MLP neurons of a small language model. Each row is named by its layer, matrix (gate and up: input weights) and neuron, and shows model dimensions 112-239. Each number is 128 + 32 x the weight over its row's rms, rounded and kept within 0 to 255. A neuron's up and down rows have the sign that makes its largest values positive.
After each neuron's rows, "fires after" lists the tokens most often just before its 100 highest values on Wikipedia text that the model never trained on.

L13.gate526 [116 200 164 123  92 103 156  74 180  91  88  96 163 111  67 105 145 134  94 158 146 117 102  94 144  75  14 125 107 161  87 117 120 105 129 132 209 145 144  90 144 137 106 108 113 182 119 103 110 132 114 146 136 166 150 138 165 124  75 183  96 119 157 163 174 168 156 148 174 148 140 153 140 136 135 146 156 132 197 105 139 151  73  58 128 129 124  85 161 136 122 165 129 122 123  91 186  96 114 119 120  89 144 135 171 110 121 159  79 174 141 107 146 110 126 143 149  86 161 114 162  92 109 115 106 131 141 145]
L13.up526 [134 111 194  72 158 123 139 131 126 175  81  92  75 130 178 110 143 178  78  78 130 163 158 151 137  94  42 139  65 104 101 138 140  58  74 100 174  95 124 182 172 118 116 123 147  83 107 161  69 154 110 140 137 134 129 151 133 177  92  76 156 128  90  90  93 143  89  99 176 134 191  70 121 140 133 114 100 148 151 137 110  72 117 123 112 133  78 109  91 150  74 133 109 150 131  93  78 115  74 148 169 125 107 137 178  82 139 206 106 130 120 117 126  87 152 151 137 103  81 133 124 140 110 106 110 101 109 104]
fires after: " c", "c", "p", " C", " |", " A"

L10.gate647 [143  99 173 146 120 156  65 112 176 126 138  96 140  85 134 101  28 183 103 130 134  98  71 107 115 156 195 117 126 137  83 151 123 128 138 149 104  92 148 152  96 157 124 135 212 158 117 142  99 119 117 128 111 146 129  79 123  77 169 108 129  81 147 114 105  83  75 123 105 179 117 185 136 150 138 130 147 147 100 201 120 104  99 127 101  85 193  99 159 166 182 136 152 155 131 174  89 137 132 153 122 151 130  56 105  92  79 106 130 200 146 186 160 146 144  94 166 164  70 127  97 179 129  95  96 146  98 182]
L10.up647 [129  65  45  72  79 125  33 141 112 148  87 150  83  91 108 123 120 130 128  93 126 146 139 189 134  87 126 155 119 152 150 109 139 140 134 165 157 125 115 137 103 121 158 133 133 197  93 202  91 153 151  87 180 116 107 166 165 106 142 114 170 104 139  98 173 142 116 130 130 174 114 150 124 117 137 113  82 108  86  89 132 118 111 117  74 161 117  64  83 119 152 139 163 176 123 102  90 154 154 143 150 116 175 102 109  43 129 123  84 134 154  96 165 140 117 108 124 128 135  46 119 158 139 148 188 142 102 151]
fires after: "ir", "ou", "t", "in"

L17.gate467 [161 187  80  88 137  86 141  74 164 146 151 142 119 121  92  73 134 116 134 171  66 143 116 118 128 106 128 104 168  88 178 138 134 203  99 164 143  86 128 150  82 131 116 118 140 143  77 137  82 116 107 138  88 159  97 141 149 174  77 141 108 119  83  48 225 162 168  76 220  98  64 111 103 140 120 106 131 124 186 147  96 179 125 108 132 100 173 127 201 153 106 164 186 156 133 159 104 126 106 143 122  65 112 126 125  81 129 113 112 164 141  87 134 167 168 112 135 101  99 110 115 159 139 138 149 123 138 105]
L17.up467 [126 116 139 125 141 150 150 197 112 148 172 173 135 137 159 131 140 201 123  80 180 147 172 124 105 116 131  96 100 136 104 112 149 122 144 101 154 133 126 140 125 133 110 115 164 117 117 188 128  98 105 121 108 160 109  37 184 124 148 116 180 131 159 124 122 135 159 189 155 150 136 138 166 164  81  80 102 104 122  91  77  68 112 138 206 152  98  91 135 117 122 178  62 172 140 137 172  60  88  77 141 147 135 119 156  82 104 189 139 122 130 164 155  87 122 134 135 142 145 163  79 156  47 116 136  53 206 117]
fires after: " c", " n", "f", "p", "b", " N"

L2.gate61 [113 155 142 111 139 101 125  95 163 128 198 122 139 136 155 145 114  78  95 136 188 143 153 167  78 166 128 190 104  99 178 179 124 147  77 120  62  77 175 133 126 125 121  97 119 190 130 157 147 149 148 117 102 111 118 128  78  85 129 196  62 166  85 150 127 149 157 103 115 104 123 108 142 201 119 140 152 126 130 111 135 145  69  67 158 129  60 112 174  73  61 137 163 120 134  79 168 173  91 164 155 160 135 142  63 146 157 102 172 151 123 111 115  90 147  65  90 120 138 106 141 152 157 108 162 130 158 152]
L2.up61 [148 175  87 105 113 111 103 155 132 149 144 120 172 138 154 172 129 128 107 129 139 128 160 178 139 196 127 107 167 166 154  72 106 144  38 152  49 114 145 157  92 122 109  81 102 109 126 107 117 136 150 116 154 128 179 157 150  85 111 214 130 146  95 151 166 142 140  98 125 128 113 109 175 155 122 132 107 121 128 119 137 171  77 110 188 133  67 136 109 109 131 157 155 142 176 103 182 101  79 128 165 141 128  67 115 115 132  82 106 132 122  84 114 125  82  86 171 156 146 150 149  78  88 132 146 158 103 169]
fires after: "e", " Y", "os", "or", " M", "ol"

L17.gate417 [132 114  43 149  45 112 127 139 175 129 138 170 110 144 125 109 188 156 128 141 110 156  63  59 104 117  81 124 151 112  86 132 134  61 121 109 135  47 141  66 153 175 116  94 164 120 122 155 162  98 174 166 112 141 108 122 106 113  87  75 177 144 142 181 138  80 114 147 122 149 116  88  87 110 176 135  91 142  98 143 145 161 133 106 129 130 113 137 112 167 117 110 115  91 160  76 158 181 130 145 148 140 149  96 109  89 186 168 161 110 165 118 148 120  87 151 128  96 159 191 132 142  81 137 115 121 166 120]
L17.up417 [112 122 138 112 170 124 104 183  54 145 123 144 173 134  91  99 111  78 111 154 100 106 111 164  71 103 134 123 143 183 133 141 115 175 176 148 159 143 155 155  95 155 174 107  84 112 123  50 136 181 156 143 173  44 140 111 126 141 121 157 137  92 187 143 116 161 174 160  92 120 111 173 116  98 145 167 150 120 129 159 198  76 136 129 115  95 159 152  95 101 152  99 156 221 104 188 145 118 123 171 156 127 169 144 112  82  90  92 143 136 147 108  77 130 124 125 119 160  72 163 110  75 133 118 120 105 148 153]
fires after: " ", " p", " (", "."

L11.gate681 [158  94 197 172 140 102 106  80 191  61  93 108 108 153 113  98  77  98 189  90  94 108  89  68 113 111 126 114 176 143 115  99  83 142 113 185 121  91 113 163 161 149 138 155 106 103 124 100 175 124 111  86 129 134 128 121 125 140 146 147 130 112 136 110 151  91 105 152 146 130 115 202 203 150 137 135  91 156 142 152 142 122 168 123 155  96 137 114 134 150 142 144 117  66 109 116 119 152 189 194 202 128 129 151 168 111 188 149 163  91 153 116 115 130 130 151 187 117  75 152 139 126 118 149  66 156 141 167]
L11.up681 [142 100 127 161 180 143 121 124 155 157 140 116 123 148 167  76 118  86 167  97  89 140  98 146 137 177 130 114 107 160 157  82 120 152 151 147 155  96 148 163 107 127 136 103 184 179 117 148 158 148 163 110 133 111 112  63  97 102 108 123 141  94 152 208  96 135 119 151 151 119 138 102 144 168 110 126 143 155 155  91  82  97 100 173 130 142 131 134 139  60 116 122 103 114 162 174 135 137 119 153 119 135 161 124 132 135 120 136  90 113 134 159 121 126  71  99 159  74 115  73  94 126 110 100 101 166  91 168]
fires after: "p", " t", " T", "t", "f", " a"

L9.gate333 [158 110 115 108 120 168 206 104 147  87 125 114 151 172 115  60 149 147  92  98 153 146 131  76 144 105  61 177  79  90 157 110 155 104  44 170 102 105 114  81 124  99 125  71 146 141  93 139 160 133  88 160 143 108 118 107 108 137 127  74 111 138 102 130 200 121 134 115 132 164 171 171  86 152  96 148 148 132 183 208 119 129 144 100 104 166 142 120 148 107 135  72 132  95 102 144 119 151  90 105 128  96 158 135 103 116  81 156 182 203 127 116 125 140 149 104 197 138 126 152 103 138 138 141 172 116 107 154]
L9.up333 [ 68  71 160 153  69 129 119 136  77  84 118 126  92  99 171 185 120 150 113  46 119 129 154 107 108 136 138 151 167  99 174 122 155 110 153  87 128 121 104 141 157 100 102 173 107 150 139 151 132 138 123 103 110 112 132 109 125 113  75 188 153 146 139 118  82 153 144 121 154 143 176 167 137 137  88 109  83 154  96 106 128 180 147 150 175 116 220 123 124 121 107 143 128 110 141 104 157 121  85 113 156 117 206 178 110 203 154 166  86 205 157 111  84  48 140 148 157 158 137 175  82  82 154  62 187 171 138 125]
fires after: "p", "n", "ic", "ers", "b", "i"

L2.gate671 [129 153 137 159 129 116 128 124  71 145 164 152 120 112  96 154 125  97 108 180 169 100 162  89  99 152  95  86 122 119 113  84 127 129 138  98 136 137 139 103 112 132 153 115 103  97 115  99 107 151 155 134  93 111 138 130 112 142 129 178 123 101 117 177 115 127 153 148  83 125 112  30 139 144 155  97 198 141 165 129  95  99 104 157 104 134  76 129 128 125  91 109 151 120 108 216 105  80 114 141 176 139 105 182 103 161 154 203 116 102 123 105  95  68 150 192 112 136 165 100 157 132 108  72 116 131 165 106]
L2.up671 [151  90  91 128 121 103 133 161 108 139 116 164  78 190 139 148  96  87 134 119 190 137 159  53 140 151 163 168 162 144 136 113 103  49 196 178 122  95 109 145 147 128 134 169 120 133 114 116 172 173 104 165  43 112 128 108 138 159  97 101  84 133 164 114  93  75 146 141 125  50  61 134 114  69 154 113 103  64 118  93 113 174 145 146 131 156 108 186 136 105 122  94 183  73 100 146 134 107 169 112 172 156  36 109 141 135 165 124 139 167 136  91 172 102 120 174 139 127 191 161  68  98 121 167 152 154 122 150]
fires after: " M", " m", " pro", "in", " P", " V"

L8.gate463 [128  71 118 125 179 174 145 125 148 150 106 136 133 159 106 164 150  81 175 102  93 127 103  79 103 134 138  95 127 169 154 143  83 105  67 135 100 135  95 180 110 120 102 114 101 154 155  99 148 140 120  62 188 123 145  63  55  92 108  97 175 135 182  82 160  94 123 100  72 141 153 146 162 175  79  95 232 165 145 188 123 166 127 134  99 159 150 174 155 125 178  67 132 179 170 126 132 151 119 107 113  91 194 142 115 147 108 104 147 148 173 176 190 116 146 147 159  82  96  99 144 118 189 157 178 152 155 178]
L8.up463 [156 129 163  85 112 152 163 173 142  59 169 129 139 198  75 115  88 107 140  93  99 138 154 123  96 122 153 114  74 137 180 144  93 150  52  98  98 118  93 124 110 106 108  98 144 137 132  89  99 146 122  79 144  91 115 143 146 140 146  95 162  83 172 130 122 119 150  99 172 113 189 128 124 117 158 105 176 155 172 127 107 188  81  94 148 166 138 105  97 176 142  86 132 131 149 125 175 102 130 172 127 150 118 158  76  76 142  92 121 109 137 147 106 144 162 153 136 207 188 114 114 139 122 148 152 137 146 162]
fires after: "l", "r", "c", "h", "ch", "j"

L16.gate525 [129  95 162 124 115  95 127 145 117  51  93 111 126 148 108 181 120 114 132 112 208  79  79 119 100 119  68 156 129 132 164 131  86 116 143 128 155 108  74 164 111 138 111 130 169 165  95 129 106 152 168 192 135  83 127 123  82  93 122 140 181 140  78 102  82 166 106 154 117 138 119 160 158 138 155 178 107 102 147 177  97 104 133 148 173 114 110 135 186 154 110 160 133  67  80 156 169 110 177 170 170 147 106 133  76 101 114 114 178 130 131 148 195 139 141 122 149 142 147  99 142 100 130 125 157 128  92 160]
L16.up525 [136 107 146 116 137 137 138 137 175 127  87 134 121 104 137 140 133 117 156 106 113 123 191 161 102 136 151  80  94 101 181 116  71  82 119  95 123  95 136 147 142 173  91 123 150 143 157 127  89 204 165 155 165 127 151  26  91 160 115 125 129 192 195 135  96 121 130 120 165  62 166 123 103 168 138 153 102 114 159 122 149 126 119 139 119 131 136 175 117 119 194 107 147 140 129 171 194 162 116 141 141 121 108 101  54 106  96 112 122  33 149 175 142 141 152  68 159 123 107  78 101 121 151  90 183 173  67 131]
fires after: "p", "t", "at", "ain", "s", "ut"

L13.gate629 [204  76 143 165 157 112  84  98 124 110 153 115  98 130  83 170 132 106 143  92 139  97 129 147 105  74 135 181 110 147 161 102 106 147 127 147 148 115 115 125 123 155 104 160 114 112 137 107  95 125 169 179 157 114  77 113  97  82 197 128  75  79 149  86 137 162 128 116 114 101 142 148 101 175 181 109 128 170 141 112  68 157  80 128  86 188 105 115 151 101  83 177 110 128  94  96 151  95  79 103 122 173 143 120 125 126 151 159 106 173 134 119 141 147 155 126 162 152  96 103 117 115 146 126 139 124 192 162]
L13.up629 [162 123 114 146 102 172 107  77 113 103 152 172 161 152 142 144  77 113 175 183 164  86 120 132 137 131  85 145 116 116 129 176 115 111 183 154 132 120 118 109 125 129 119 177 151 136 119 154  94 174 124 106 117 121 120 120 132 119 117 112  45 138 184 183 100 144  94 110 195 115  65 137 132 131 105 114 176 139 145 152 106 135 126 105 102 119 129 155 115 116 154  79 102  89  75  84 149  67  51 122 100 137  79 135 180 144 129 154 118 164 193  90  85 145 130 114 113 174 157  84 131  80 130 142 198 119 103 101]
fires after: "f", "l", "res", "if", "rom", "g"

L9.gate593 [129 123 218 106  99  93 120 162 116 106 194 116 125 147 116 114 165 156  76 179 111 146 125  70 165 117 150 175  89 159 170 160 128 131 107 116 131 131  94  66 131  65  53 181 180 129 108 125 101 171 155  99 133 139 110 154  70 133 166 134 105 128 137 155 141 107 108 113 166 122  70 120 100  92 132 119 154 156 148 177 130 133 153  87 105 107 132 152 165 143 138 113 123  79  53  80  80 122 157 156 174 153 122 168 145  77 129 134 169 130  76 108 116  91 142 136 117  91 154 155  72  69 105 116 176 170 171 125]
L9.up593 [136 152 133 157  89 119 112 105 125 126 151 147 103 129 111  86 100 176 129 177 105 123 148  73 158  80 123 128 146 165 124 132 132 169  95 157  78 128 166  79 152 146 136 135 110 203  87 206  83 164 154 112 177 139 192 125 118 175  69  87 168  95 149 148 145 108 167 152 115 121 128  99 115  96  96  97 106 160 123 104 121 159 173 119 129 178 141 149 205 122 129  92 129 133 125  62 147 156  91 150 112  95  43 184 154 102 119  89 133 138 131 130 134 139 117  97 152  55 149  74 113 142  77 105 170  99 125 105]
fires after: "h", "ic", "an", "ich", "c", "e"

L2.gate701 [188  92 208  93  75 117 178  93 116 136 147 134 107 121 167 142  88 170 128 108 146 133 102  77 120 173  93 142 171 168 114 101 147  67 113 124 168  93 117 123  89 129 149 106 135 175 109 118  94  98 171 130 117 167  97 181 136  84 156 153 105  77 121  80 133  84 160 107 118 163 149 153 118 108 104 147 120  99 103  80 114 134 148 100 130  96 127 142 133 147 138 120 108 101 154 120 115 132 148 203 106 146 147 114 108 125 123 172  57 122 127 161 135 128 174  82 129 170  73 101  85 131 118  84 157 126 119 174]
L2.up701 [ 66  55 100 138 115 159 173 189 105 125  91 139  76 137 144 113 142 119 144 140 153  93 115 115 134 130 148 101 164 126 153 154 130  59 124 149 171 118 125  94 122 111 130 113 170 145 118 111 137 140 123  90 110  59  96  90 150 165 132 119 149 111 143 100 105 143 115 106 107 130 151 173 152 105 134 152 101 150 101  59  93 159 121 108 164 141 145 130 129 130 169 128  97 138 161 111 124 142 126  33 134 223 149  90 159 120 103 103  98 196 126 163 118 211 158 147 181 127 110  99 112 131 142 155 169 117 131 179]
fires after: " s", "in", "u", "ou", "en", "us"

L14.gate93 [191 146  54 209 130  97 132 136 134 169 167 156 112 155  96 197 174 130  85 109 158 153 114 125 122  90 135 155 114 133  63  93  74 135 143 170 149 120 121 138 133 174 102 157 145 107  89 170  32  96 107 196 159 117 152 160 113 195 130 102  93 117 157 164 125 177 127 127 164 149 123 152  99 125 189  60 149  69 149 124  90 121 119 133 109 121 131 171 167 134 114 108  98 117 127 118 155 151 135 127 141 127 166  98 110  70 160 101  97 123 100 114 182 144 101 101 111 132 135 142 125  48 142 119 119 122  78 152]
L14.up93 [168 132  99  91 139 177 117 144 111 113 121 195 161 100 128 105  89  58 155 184  94 111 147 144 116 116 111 124 110 124 100 171 125 142  80 117 140 112 118  58 104 134 135 104 124 119 165 123 170 145 143  63 135 115 116 166 116 123 156 107 158  81 148 136  79 199  68 190  98 176  97 171 121  83 117 192 140 112 124 104 115 120 136 172 104 137 111 171 176 117 107 155 108 149  62 131 179 156 144 166  90 177  94 156 168 116 107 184 128 156 109  75 144 143 116 128 184 102 119 184 131  90 109 125 195 148 141 114]
fires after: "en", "res", "f", "s", "ed", "i"

L8.gate159 [155  48 182 131 184 147 102  93 151 186 158 125 141 111 164 115 118 117  61 130  94 150 115 127  60 162 102 149 109 120  55 110  98 120 168 122 140 103 121  89 161 108 121 147 181 149  82 105 147 119 133  83 129 153 137 144 119 150 140 135 136 108 135 139 116 163 127 110 120 130 154 176 173  78 208 148  76 122 131 115 131 134 103 142 131 108  65 131 176 113 170  69 141 127 157 123 125 118 127 163 145  75 131 162 149 163 107  50 109 107 124 110 165  98  78 135 134 117  98 116 168 171 111 100  91  97 140 145]
L8.up159 [113  83 168 135 140 154 124 104 104 143 143  80 105 136  77 164 121 101 118 102 122 102 126 127 153 113  84 130 110 143 112 100 168 141 102 126 110 161 120 145  90 105 109 146 157 121 184 139 143 152  96  98  82 162  96 148 100 113 188 140  95  78 147 115 153 142  98 140 113  67 114 135 151 123 177 108 103 119 151 166 134  84  83  83 136 111 115 112  53 152  94  93 163 145 135  50 175 112 167 190  80 162 114 145  73 104 194  84 163 121 134 140 148 133 139 225 108  92 118  94 161 149 186  97 140 168 188 165]
fires after: "ec", " C", "c", "ro", " c"

L18.gate481 [130 139  80  96 101  84 139 123 130  65 133  89  94 157 106 139 102 167 181 189 106 168  96  64 103 152 142 170 164 103 124 181 141 137 122  86 127  37  93 178 131 130 139 127 149  94 189  91 117 190 153 124 142 136 101 143  87  98 142 153  75  83 121 152 140 115 112 102 146 140 174 101 135  58 190 169  98 115 145 127 145 161 138  81 117 146  76 108 188 175  97  85 147  89 140 131 138 128 124 146 175 171 157 105 149  58 129 114  85 163 175 149 134 172 125 166 131 129 127 188  99 111  99 136 164 213 112 115]
L18.up481 [105 106 135 145 173 132 163 133 108 159 157 159 123 103 161 100 163  99 135 149 104 130 125 138  54  96 100  53 137 121 153  89 129 113 169  57 127 129 132 143 139 126 149  79 154 126  89 173 152 160  89 138  74  78 117 142 112 153  71 131  92 148 212 147 100 163 128 113  99 176 142 149 142 114 123  95  83 133 110 110 144 159 183 112 150  93 205 154  86 132  65 136 147 131 144 177 100 168 124 179 142 191 116 144 174 126  70 156 139  88 115  74 121  79 129  80 113  86 129 176 129 111 165 141 128 127 157 136]
fires after: " ", " a", " (", " of", "le"

L2.gate477 [197 106  95 101 155 111  79 174 101 155  68 136 129  85  96 133 103 118 167 114 180 151 120 135  62 105 133 171 112 115 139 119 108 134  97 144 137 133 170 150  99 123 139  71 177 122 110 113 169 165 123 153 141 120 160  97 141 152 130 113 177  95 125 135 157 148 118  76 163 176 134 130 172 128 132 109 188 126 156  67 169 111  89 150 131 116 110  92 102  95 144 136  95 158 188 117 184 134 150 135 182 165 149 109  97 187  96 102 112 152 173 122  95 147 132  78 157 129 112  80 205 120 131  96 143 132  71 142]
L2.up477 [130 130  80  83 137 127  86 100 174 185 111 104 169 108 126 142 111  96 135 121 121  95 108 115  72 157 155 180 101 118 153 135 142 152 153 115 106 101 174 105  78 159 110 174  75  68 130 151 167 145 172 179  68 114 127 116 116 161 187 106  88  96  57 130 107 157 116 123 162 130 151  70 165 171 178 103 118 150 117 145 146 178 124 147 148 130 142 163 124 124 155 101 147  89 156 107 149 142  54 133 172 143 114 136 167 118 127 100  78 141 154  97 109  91 110  89  60 120  89  88 103 163  99 109  83 111 147 160]
fires after: " L", " l", "er", " B", " D"

L4.gate163 [155 121 110 163 165 100  95 166  59 164 109 150 160 111 106 130 170 145 151 137  85 192  97 108 116 103 146 149 169 118 156  88 109 111 132 154 123 135 180  94 108 130 116  90 118 133  99  32 113 166 132 159  39 181 157 105 107 120 105 169 165 104 159 114 177 125 149 128 195 154 128 113 153 146  83  68 102 125 135 136 123 127 162 114  97 124 140 151 105 156  82 104 169 148 128 140 139 148 117 137 219 173  98 117  98 187  51 147 149 133 144 140 108 115 140 173 127  94 102  87 181 128 122 171 136 154 125 187]
L4.up163 [118 107 168 182 255 140 127 135  88 138 123  72 123 127 138 154 120 126 118 125  99 145  90 113 127 101 173 124 117 135 140 107 140 117 143 152 146 119 112  88  72 193 119 120 149 101 130  96 145 130 144 148  88 146 118  60 145 172 110 191 147 142 146 120 141 145 123  92 132 164 173 105 142 109 153 137 127  97 182 122 116 132 137 171 111 118 163 160  97 125 122 112 154 119 140  79 103 132 130 101 158 127 126 119 122 213 144 108 134 102 153 180  95 107  99 120 115 105  46  62 148 134 112 147 106 148 134 173]
fires after: " J", " L", " l", " M", "m"

L2.gate274 [112 153 174 151 119 126 141  98 132 200 146 126 153 134  97 136 166 165 125 119 148 137 125 138  72 145 117 114 120 115 155 180  83 138 129 145  54  78 168 112  90 106 190 137 113  97 152 144 152 110 128  93  96 143 125 123  56 160 129 153  89 176 166 126 177 142 119 123 181 156 138 143 141 149 140  75  97 159 151 114 120 193 123 125 148  61 120  91 115  48  99 167 162 137 118  79  98 102 135 136 199 117 102  92  89 148  65  97 113  87 162  88 206 120 128  67  77 112 148 101 104  84  90 165 137 139 116 191]
L2.up274 [ 95 132 113 113 138 113  86 152 127 138 157 198  84 149 161  96 145  56  94  96 144  92 148 118  99 183  86 109 150 145 109 148 130  96  92 183 112  55 172 145 148 107 168 149 124 188  62 157 154 113 107 143 129 153 150 180  77 173 139 170 114 171 147 122 138 174 113 166  65 121  98 139 120  60  99 111 158  67 112 108 134 190 118  92 124 115  65 139 140 115  58 195 154  77 181  94 121  99 123 170 107 172  40 176 102  57 154 107 125  71 101 127 165 127 155  93 106 156 139 165 151  91 106 101 174 161 177 124]
fires after: "o", " Y", "e", "os", " E"

L5.gate212 [124 188 135 209 112 151 145 143 109  91 115 184 113 134  84 131  44 122  88 158 129 100  90  88 127  73 133  74 117 130 109  98 110 137 114 116 167 112 120 167 123 158 188  93 147 131 142  90 159 152 127 186  96 174 138 103 194 127 170 184 117 122 126 221  83  91 159 107 125 124 150 122 145  74  91 152 128 164 150 133 139 171 122 172 156 116  77 179  83 138 128 147 188 127 180 156 167 123 103 142 137 145  97 114 128 158 110 201 126  98 178 156 130 128 148 185 190 172 100  49  98 119 145 127 121 138 154 159]
L5.up212 [196 110 150 145 176  91 135 124 108 181  43 171 152 182  59 152 174 164 118 131 138  85 142  93 133 195 137 179 148 155 124  96 112 107 140 106 114 187  62 120 148 137 118 119 102 126 127 129 152 140 141 105 111 108 124 160 106 127 140 123 102  98  64 121 164  80  96 135 131 121 111  79 125 126 180 137 175 130 139 138 160 183 117 112  88 132  84 128  80 129 145  92 112 104 153 149 181 146 170 113 136 136  93  81 136  99 182 173 112 154 125  88  99 143 164 176  97 114  95 151 120 132 153 135 170 111 109 139]
fires after: " m", " M", " pl", "o", "l", " V"

L2.gate662 [ 96 125  25  99 100 109 191 123 180 183 140 111 116 142 110 154 125 124 126 107 132 163 128 113 133 139 140 108 123 152 166 162 127 196 145 138 145 134 108 105 115 127 117 135 138 115  66 168 145 185 118  99  91 177 103  74 184 170 117 117 113 108  95 138 143  80 160  98 173 111 100 147 149 122  97  98 134 140 126 181 184 125  82 158 113 138  71 120  95  87 112 154 160 143 101 170 116 116 112 173 141 113 152 135  54 129  90  92 107 178 108 130  97 121 131 142 153  59 184  90 134  85 178 160 126 149 132 125]
L2.up662 [111 117 173 109 143 168 155 108 146 129 179 207 176 138 109 155  82 145  71 134 112 115 109  79 142 134 130 127 110 140 133 166 122 154 143 106 109  35 159 131 145 190 128 150 157 163  91 171 168 109  82 160 104 177 145 136  71 119 112 130 106 110 144 121 173 121 112 148  94 145  93 154 143 101  96  97 128 120 111 131 119 120 148  85  98 112 150 136 122 121 160 110 164 137  70  95 129 136 125 143 110 119  98 151 152 151  80 148 156 126 143  95 211 155 161 139 126  72 110 109  72 172  99 132 179 116 250 132]
fires after: " n", " N", " e", " E", "N"

L14.gate434 [152 131 149 103 107 157 180 118 136 160 131 157  88 120 157 100  94 135 128 183 156 166 137 116 135 114 109  71 135  63 136 103 140 133 122 160 139 126 133 126 141 121 161 114 161 148 111 116  64 104 102  85 132 109 128 102  67 157 126  91  57  82 148 112 144 121 114  83 146 132 160  99 203 125 147 135 145 107 208  89 175 121 156 131 149 144 101  89 175  85 121  95 152 126 177  90 122  84 150 144 115 110 123 128 144 149 124 126 126  89 166 191 117  74 103  90 115 164 151  42 123 166 166 108  76 171 131 142]
L14.up434 [ 95 105 210 114 114 160  94 191 142 129 126  87 168 117 157 108  51 197 111 107 122 161 188 151  97 159 143 132 122 158 156 136 137 106 100 153 156 160  87 106  73  93 196  78 146 121 129 158 148 133 166 123 186 133 134 114 142 129 101 126 134 127  50 137  40  60 152 108 161 112  84 175 185 121 136 123 160  96  82 121  89 135 117 141 112 113 163 140  88 106 174 120 154 146 136  57 143 164 137 190  98 114 141 135 105  95 186 101 128 124 164 138 121 121 141 190  86  76  95 115 116 132 170 155 159 113 200 131]
fires after: " C", " be", " c", "t", "c"

L7.gate485 [125  72 130 144 166 191 184 173  91 118 150 172 150 163 131 108 131 160  76 138 116  99 136  79 186  61 133 126 160 115 151  82 136  78 138 139 165  84 125  82 181 144 137 105 101 134 114 123 118 100 137  75 161 104 175 114  91 152 120 117 122 153 126 194 122 167 154 145 100 135 143 121 216  88 116 145 126 101 176 110 102  92 122 148 129 161  73 136 150  97  74 152 115 168 127 173 171 128 106 133  82 154  98 175 110  89 119 183 140 163  96  98 165  93 111 136 151 135 117 160  99 151 102  99 149 139 146 142]
L7.up485 [118  85 149  97 157 153 149 176  78 151 154 108 120 143 151 176 129 130 138 108 116 105  76 127 116 135 154 128 150 148 178 101 185  55 141  76 135 114  91 105  94 156 128 153 165 158 144 124 107  98 154  90 111 123 177 124 138 170  79 151 133 179 168 231 126 144 105 126 116 160 168 148 100 131 143 158  72 124 163 113 175 103 173 140 131 138 166 172 153 138 107  75 103 152 138 158 141 106  87 181 119 106 147 118  92  66 117 107  84 178  93  98 130 156 169 133 112 149  97 149  99 138 145 128 150 130 151 170]
fires after: "p", "os", "is", "n", "ic", "res"

L5.gate467 [122 157  99 146 112 113 123 171 113 151 138 174 144 118 103 154  99 109 134 100 144 121 126 115 153 135 155 121 178 135 128 106 122 151  84 131  42 147  95  55 104  99  81 117 108 119  62 125  76 101 163 118 165 129 132  82 145 170  95 113 138 137 104 147 125 148 143 132 189  97 145 152 140 112  87 115 150 168 147 117 123 116 113  98  81 173  86 122 127 105 121 150 198 135 112 142 103 146  97 153  69 153  74 181 155 108 143  89 117  81 101 204  75  76 150 190 192 140 168  88 150 167 135 145  88 112  90 133]
L5.up467 [188  88 133 115 111 116 119 153 126 157 148 150 130 142 129 105 116  79 167  89 158 105 149 117 150 120 113  95  82 161 116  37 118 118  81  71  70 170  92 158  84  58 150 205 162 133 105 119 136 156 149 123 115 168 117 149 154 151 159 144 102 150 121 177  26 173 137 142  96 105  94 161 113  63 205 171  80 125 151  73  98 141 115 171 118  67  98 186 140 136 119 192 132 130 139  97 156 124  93 148  70 114 142 135 143 179 153  81 130 121 155 137 106 101 164 153 113 153 101 103 193 167 143 102 167 134 153 107]
fires after: "er", "all", "it", "ell"

L7.gate434 [112 169 152 127 114 103 175 120 107 118 106 141  92 200  97 179 136 111  74 105 144  99  88 117  76  99 130 107 146  36 167 110 128 117  98 160 112 141 113 137 167 117 100 130 120 154 110  57 115 175 136 127 116 114 148 113 106 111 164 138 132 151 118 108  93  69 146 113 106 120 135 130 160 149 114 167 122 138 154 191 133 150 155 102 213 106 122 217 172 209  94 131 108  69 103 120  65 135 131 160 206 105 119 194  78  79 170 112 139 174 115  78 111  83 174 126 246 118 147 160 109 103 155  74 190  96 138 119]
L7.up434 [195 119 136 173 141 118 125 131 102 164 100 199 166 137 131 189 204  79 146 140 139 132 132 151 110 133  84 122 127 110 158  96 150  93 130 164  54 140 103 147 149  71 132 100 130 121  96  77 141 154 140 121 198  86 160 156 123  61 132 129  75 140 232 122 126 135 145 116 137 111  93 112 140 139  71 139 155 142 168  37 111 120  90 132 122 160 105 170 113 160 136 154  94 153 172 164 122 165 144 124 119 123 142 106 150  70  76 147  76 120 168 198  76 129  73  95 156 120 108 130 144 109 142 117 171 111 119 108]
fires after: "p", "on", "at", "om", "os", "ac"